{"num_attention_heads": 6, "vocab_size": 5748, "norm_place": "pre", "init_std_qkv": 0.0445, "init_std_o": 0.0445, "learning_rate": 0.00604}
MLP neurons of a small language model. Each row is named by its layer, matrix (gate and up: input weights) and neuron, and shows model dimensions 128-191. Each number is 128 + 32 x the weight over its row's rms, rounded and kept within 0 to 255. A neuron's up and down rows have the sign that makes its largest values positive.
After each neuron's rows, "fires on" lists the tokens most often at its 100 highest values on Wikipedia text that the model never trained on.

L7.gate266 [ 64 112 155 123 194 146 106 109  88 108 170 133  65 122 140 169 200 154 104 128  85 140 127  95  95 160 112 166 134 118 137 164 150 110 146 132 112 122 138 123 176 143 164 155 147 147 142 156  91 133  84 128 137 103 105 150 127 160 135 144 138 119  98 103]
L7.up266 [155 135 135 146  84 122 153 177 130 169 147 105 145  97 105 132 152 144 106 122  92 168 119 113  68 122 115 109 112 142 180 114 138 134  88  93 105 184 168 134 132 138 123 119  66 160 148 115 170 100 122  67 114 144 131  99  93 159  84 159  62 171 148  88]
fires on: "==", "is", "e", "-", "ac", "/"

L10.gate98 [155  87  95 126 109 125  89 121  95 117 117 145  97 159 192 166 145 111 135 111  97 131 145 111  86 132  82 110 178 168 133  98 110 129 119  94 168  96 113 167  83  49 161 105 158 119 180 132 177 146 121  84 128 140 121 131 112 144 128 152 107  89  85 105]
L10.up98 [171 113 124 137 121 139 214 180 140  76 115 153  96 131 156 117 185 156 127  95  65 107  76 137  63 144 126 162 163 137  77 111 141 138  86 130 162  77  91 155 159 197  89 117  85  85 168 148 111 128 131 160 118  74 156 101 109 153 121 145 137 126 179  34]
fires on: " M", "M", "–", "\n"

L9.gate185 [111 166 134  98  68 112  98  92 157 140 154  89  56 133 172  94 169 136 145 162 106 119 167 109 152 183  76 174 158 116 152 120 165 130  90 159 119 105 163 141 114 154 130 100 128 122 125 104  85 168 108 147 255 128 106 112 123 114  75 116 172 150  84 161]
L9.up185 [141 118 176 143  71 154 180 108  73 140 139 178 143 107 156 147 103  82 132 160  91  99 164 139 125 168 144 127  90 147 120 128 123 120 113 135 100 134 153 135 167 167 103 134  78 162 116 153 180 170 108  67  72 157 120  88 124 108 169 152 135  92  63 104]
fires on: "p", " at", " in", "ro", "ir", " as"

L10.gate240 [133 127 109  89 148 156 144 102 139 149 102 198 198 223 131 104 147 126 119 171 139  63 111 137  89 121 137 128 109 181  97  84  80 122  84 137 191  99 106 109 178 199 127 117 122 117 116 157 104 119 138 150  96 139 128 123 168 126  67 163 159 125 142 160]
L10.up240 [174 152 146 117 150 173 110 104 113  89 109 128 173 119 107 202 203 146 104  91 162  86 167 134 119  80  92 141 140 114  99 117  88 107  92  50 147 132 116 125 109  88 134 120 166 125  69  91 166 156  89 150  87 100 135 127 116 143 151 162 102  91 184 113]
fires on: " B", " D", " H", " M", " K", " T"

L2.gate352 [114 152 111 148 196 169 164 125  91 148 139 149 143 131  94 167 146 135 169 110 115 233 142 112 177 146 156 149 186 124 115 126 108 163 145 149 147 162 191 121 119 157 142 174 163 156  89 101 161 147 104  91 181 132 141 137 110 142 121 172 137 138 110 153]
L2.up352 [101 144 117 169  79 134 143 130 246 131  94 151 111 106 150 173 119 108  82 120 111 101 179 130 182 131  62 118 116 114 155 201 127 113 128 159 132 147 167 174 107 123 128 139 120 155 117 217  93 128 104 126 116 131 129  64  95 102 100 110 134 155  60 159]
fires on: "==", " (", "\n", "===", " \"", " CD"

L2.gate52 [161 124 138 122 152 132 163 173 152 139 166  66 144 106 154 107 126 136 122 133 161 118 157 115  93 153 102 164 119 167  94 143 127 130 153 138 164 135  44 166  73  83 162 167 133 142 110 155 106 108 127 121 166 117 147 176 172  54 137 145 132 164 173  75]
L2.up52 [165  94 145 137 122 210 122 100 172 139 118  75  95 131 148  82  55 152 128 105 105  75 153 130 121 155 134 217  47 141 132 158 157 121 126 111 127 125  96 226 124  88 122 109 108 143 107 158  97 131 118 131  78 130 123 119 150 131  83 161 124 157 171 113]
fires on: "\n", " Saint"

L10.gate345 [180 104 168 125 132 157 135 127 137 128 103 139 132  77  91 174  98 133 136 139 134 169 134 179 130 126 117  55 150 159 152 141  98 153 143 141 192 123 169 115 127 131 124 133 108 140 152 204 100 107  67 152 140 147 108 105 140 139 118 123 110 101 222 159]
L10.up345 [150  78 140  22  76 128 126  93 127 105 217 143  80 153 101 102  90 119 139 116 124 127 151  97 145  84 127 107 113 117 138 159  70  98  93 126  76 134  66 132 116 127 131 116 120 153 117 152 109 110  95  72 168 147 148  97 195 101 129 146 147 134 212 112]
fires on: " T", "T", "\n", " t", "it", "et"

L7.gate100 [120 102 189 129 114 125 113 115 106 180 100 129 146 118 199 124 149 117  91 119 158  83 146 155 143 140 121 162 161  77  83 111 125 144 112  73 169  69 131 151 127 136  75 149 124 178 172 103  89  82 106  92 169 106 152 116 131 140 121 139 131 110 103 150]
L7.up100 [127 118 175 126 146 115 154 153 140 153  99 138  88 104 111  99 163 163 124 175  49 120 179  93 136 175 167 155  68 137 128 105  67 158 120 119 122 119 141 135 123 142  99 159 104 207 150  80 124 158 128 162 104 130 108 129 130 169 102 125 100 172 104 151]
fires on: " |", "-", "...", " in", "ro"

L10.gate157 [120 135 110 176 152 106 129 160  99 132 184 168 174  92 134  99 139 156 170  97  91 150 119 114 182 127 195 143 157 132 133 112 120 119 135 177 125  68 196 130 127 124  92 128 147 122 167 107 112 109  98 103 166 192 135  46  85 110 168  87  90 112  65 128]
L10.up157 [131 132 106 143 121 110 142 153 124 179 156 134 118  85 138 134 160 220 140 152 140 124 104 127  94 159 169 141 149  92  88 128 117 140  66 136 121 118 120 158 167 185 101 107 121 127 138 104 152 131 194 165 134 143 193  73 111  95  91 184 125 120 113 116]
fires on: " m", " M"

L10.gate25 [117 153  88 129  96 169 118 140 190  90 120 133 141 166 153 122 143 135  90 180 125 124 126 193  69 184  75  98 138 147  98 125  75 139 121 134 152 116 121 104 116  95 147 102 135 144 124 104 154 180 125 174 191 165 136 185 120  50  89 134  65 112 138 147]
L10.up25 [152 125 191  52 108 155 120 100  87 114 104 133 116 112 158 128  68  94 148 147 143  90 118 125 161 125  97 128 161 153 107  80 105  67 139 165 118 115  91 123 162 120 130  78 171 166 103  87 150 158  88  89 143 150 118 150  81 104 104 148  65 122 169 134]
fires on: " C", " M", " G", " T", " Z"

L2.gate13 [156 200 180 194 154 120  67 135 123 145 151  71 108 180 133 147 130 123 208 120 163 108 119 122  91 207 106 160 104 151 106 168 123 185 114  84 128 169 156 122 150  87 148 117 200  97  77 113 173 125 157 155 160 136 109 197 133 147 111 119 102 121 104 106]
L2.up13 [123 122 151 187 133 207  63 119 138 101 121  92 125 130 140  99  89  85 121 145 107 117 121 108 105 178  77 197 143 100 138  86 107 108  77 141 103 133 105 182 154 130 107  79 149 132 146 126 126 126 171 175 150 166 154 139 129 169 131 199 140 130 126  81]
fires on: "\n", "ept"

L10.gate310 [175 100  93 123 126 156 148  77 115 158 143 167 167 128 159 162  87 118  74 125 153 151 178 148 143  59 174 100 132 165 107 118  67 162  92 142 169  99 167  62  75 102 149 162 137 126 176 131  81 137  91 125 175 183 166  50 110  65 114 124 151 124  81  91]
L10.up310 [164 143 127  85 113 202 188 104 127  94 109 107 189 113 147 141 127 126 141 120 161 131 150 140 155 180 125 110 145 160 113 150  92  41 108 125 143 111 139 114  96 111 148 153 139 116  96 125 117 146 149 110 125  88 183 115 132  95 124 127 166 116 147 130]
fires on: " t", " (", "T", " m", "–"

L9.gate362 [144 145  97 131 129 116 137 175  96 110 152 140 190 194 137 140 148 111 130 149 150  92 113  52 131 167 121 162  67 113  93 142 107 155  72 106 131 129 132 182 133 153 180 155 118 163 138 114  85 173 139 203 152 179 106 154 149 133 130 120 139 142 158 130]
L9.up362 [163 106 109 122  84 151 175 112 150 120  91 108  84  99 120 153  99  88 159 202 151 143 164 101  71  80  67 236  90 156 106 149 105 150 146 129 132 147 122 181 140 166 156 153 153 112 125 158 142 161 116 109  97 154 152 151 116 181 130 125 141 136 126 144]
fires on: "\n", "-", " sp", "eb", "ev"

L9.gate195 [122 120 124 159 116 157  98  88 154 126  91 144  95 142 121 142 121 112 154 193 174 151 155 141 139 138 137 198 146 131 117 147 118 100  79 180  76 144  89 130 190 145 142 108 103 186 127 157 119 141  96 133 140 121  68  92 105 103 130 111  93  97  62 146]
L9.up195 [101 148 165  94 119 110 122 184 160 147  89 118 119 122 171 116 139 131 138 163 158 105 162  84  79 162 147 165 100 101 180 178 101  83 127 129 112 136 151 124 137  93 157 131  93 172 162  99 103  56 119 121 117  93 108 149 102 146 120 155 106 154 132 159]
fires on: "in", " (", " |", "er", "ic", "al"

L2.gate169 [177 122  57 134 140 114 206 154 112 130  97 131 126 167 158 129 141 163 144 163 101 149 172 145 105 140 129 134 114 122 136 139  76 151 141 140 119 165  84 112 117 121 133 173 118 113 119 179  50 212 168 124 119  70  99 196 140  65 106 155 144 120 162  50]
L2.up169 [161  74 101 129 140 128 160 180  90 168 149 140  87 177 127 110 155 156 133 142  94 160 159 112 165 104 147 148 114 152 104 150  66 143 152 101  68 137  53 157  62  89 118 127 114 163 163 122  80 138 155 164  94  72 135 147 115  95 124 156 152 129 149  98]
fires on: "\n"

L10.gate244 [131 128 118 136 135 165 174 146 101 113 139 162 143 122 167 171 115 151 149 126 129  98 138 174 141 150 123 141 124 114 142  76  59 122 108 129  82 120 144 163 146 118 183 133 103 193 111 136 152  86  96 121 156 142 116 115  69 129  96 149 190  92  89  97]
L10.up244 [134 126 139 100 182 163 161 142 176 166  94 156 138 112 162 114 163 154 112 101  83  82 141 133 111 155 147  92 146 139 112 123 105 113 180 120 168 163  49 140 123  86 118 113 167 101 129 124 165  87 125 169 152 200 149 113  77 107 111 123 119 124 165 118]
fires on: " G", " g", " St", " L"

L7.gate18 [135 108 136 134 159  84  94 122 137 167 159 109 159 136 103 132 129  82 112 149 111 152 140 139 110  89 141 195 134  92 131 137 150 114  79 117 145 112 164  86 136 196 136  99 140 150 158 182 104  98 115  88 164 109 153 157 173 124 177 111 109 162 132 111]
L7.up18 [ 66 112 123 134  85 210 199 116 108 137  59 101 132 104  88 131  72  78 128 139 146 104 162 135 140  69 133 112 166 100 145 123 106 111 123  86 153 148  86 145 148 113  96 124 121 150 144  49  93  79 112 106  89 115 209  63 105 105 137  42 168 151 109 138]
fires on: "i", "in", "l", "e", "ron"

L3.gate54 [115 139 124 101 133  93 110 146 136 124 166 100  50 106 125 115 136 130 169  81 138 200  85 117  76 192 154  97 158 143 152 156 113  96  83  89 126 127 187 119 105 103 147 130 120 123 196 144 157 119  94  56 142 111 105 192  94 144 113 130  74 130 115 185]
L3.up54 [109 114 167 156 140 138  95 116 149 117 142  95 170 113  89  99 159  99 169  97  90 109 122 124  23 109 115 137 120 171 185 133 101 128 183 121 137 111 149 115  96 143 160  76 108 128 202 102 160 141 106  56 102 180  14 168 116  91  99 118  63  40 150 107]
fires on: ".", " Pop"

L8.gate220 [116 179 105 114 150 159 168 101 137 171  48 165 100 126  98 155 122  94  87 157  91 192 152 116 117 139 122 222 158 182  98 134 117 111 105 177 118 103 148 139  69  98 183 137 120 140 103 124 114 169  64 171 179 127  82 186 179 109  72 141  84 114 141 150]
L8.up220 [116 145 124 152 125 158 182 171 121 116  87 105 139 155 115 112 124 139  92 171  86 114 151  98 129 194  99 129 111  60  86  96  97 133 101  93 127 117 150 126  95 172 112 146 129 170 152 132 119 146 109 144  84 120 134 134  62  89  95 141 112 175 143 118]
fires on: " (", "s"

L7.gate130 [103 119 109  79 146  89  60  79 126 144 194 130 169 183 147 179 168  79 163 128  88 140  82 137  97 129 158 159 110 160  81 137  75 162  91 133 187 122 137  98 134 133 119  72 147 106 124 131 147  77 117 132 152 115 148 183 117  92  94  93 145 129 104 154]
L7.up130 [124 122 114 127 142 110 148 183 157 167 112 121 116 111 115 155 112 124 116 122 129 143  81 130  88 118 131 160 102 131 166 106 154 105 123  92 107 176 123 114 198  53 110 173 136  92 140 136 109  84  89 125 118 138 148 107  53 129  83 123  99  83 108 163]
fires on: "l", "/", "==", "e", "el", "if"

L7.gate126 [ 96 104 136 149 151 181 144 138 126 133 115 135 125 140 139 108 136 209 131 128 107  98 191 181 131  78  79  71 136 107  78 152 129 116 147 160  96 105 213 171 148 110 146 143 122  93 139  52 141 145 141 208 113 133 171  85  80 164 125  75  73 112  74 137]
L7.up126 [164 115 155  98 167 123 130 127 137 119 122 153  78  93 193 220  63 156 158 205  54 121 172 112 105  76 123 186 134 141 110 141  95  62 116 138 147 124 196 159 112 162 169 185 121 135 145 110  88 102 156 147 136 164 185 111 102 135 142 198 123  67 154 132]
fires on: "–", " m", "re", " \"", " int", "c"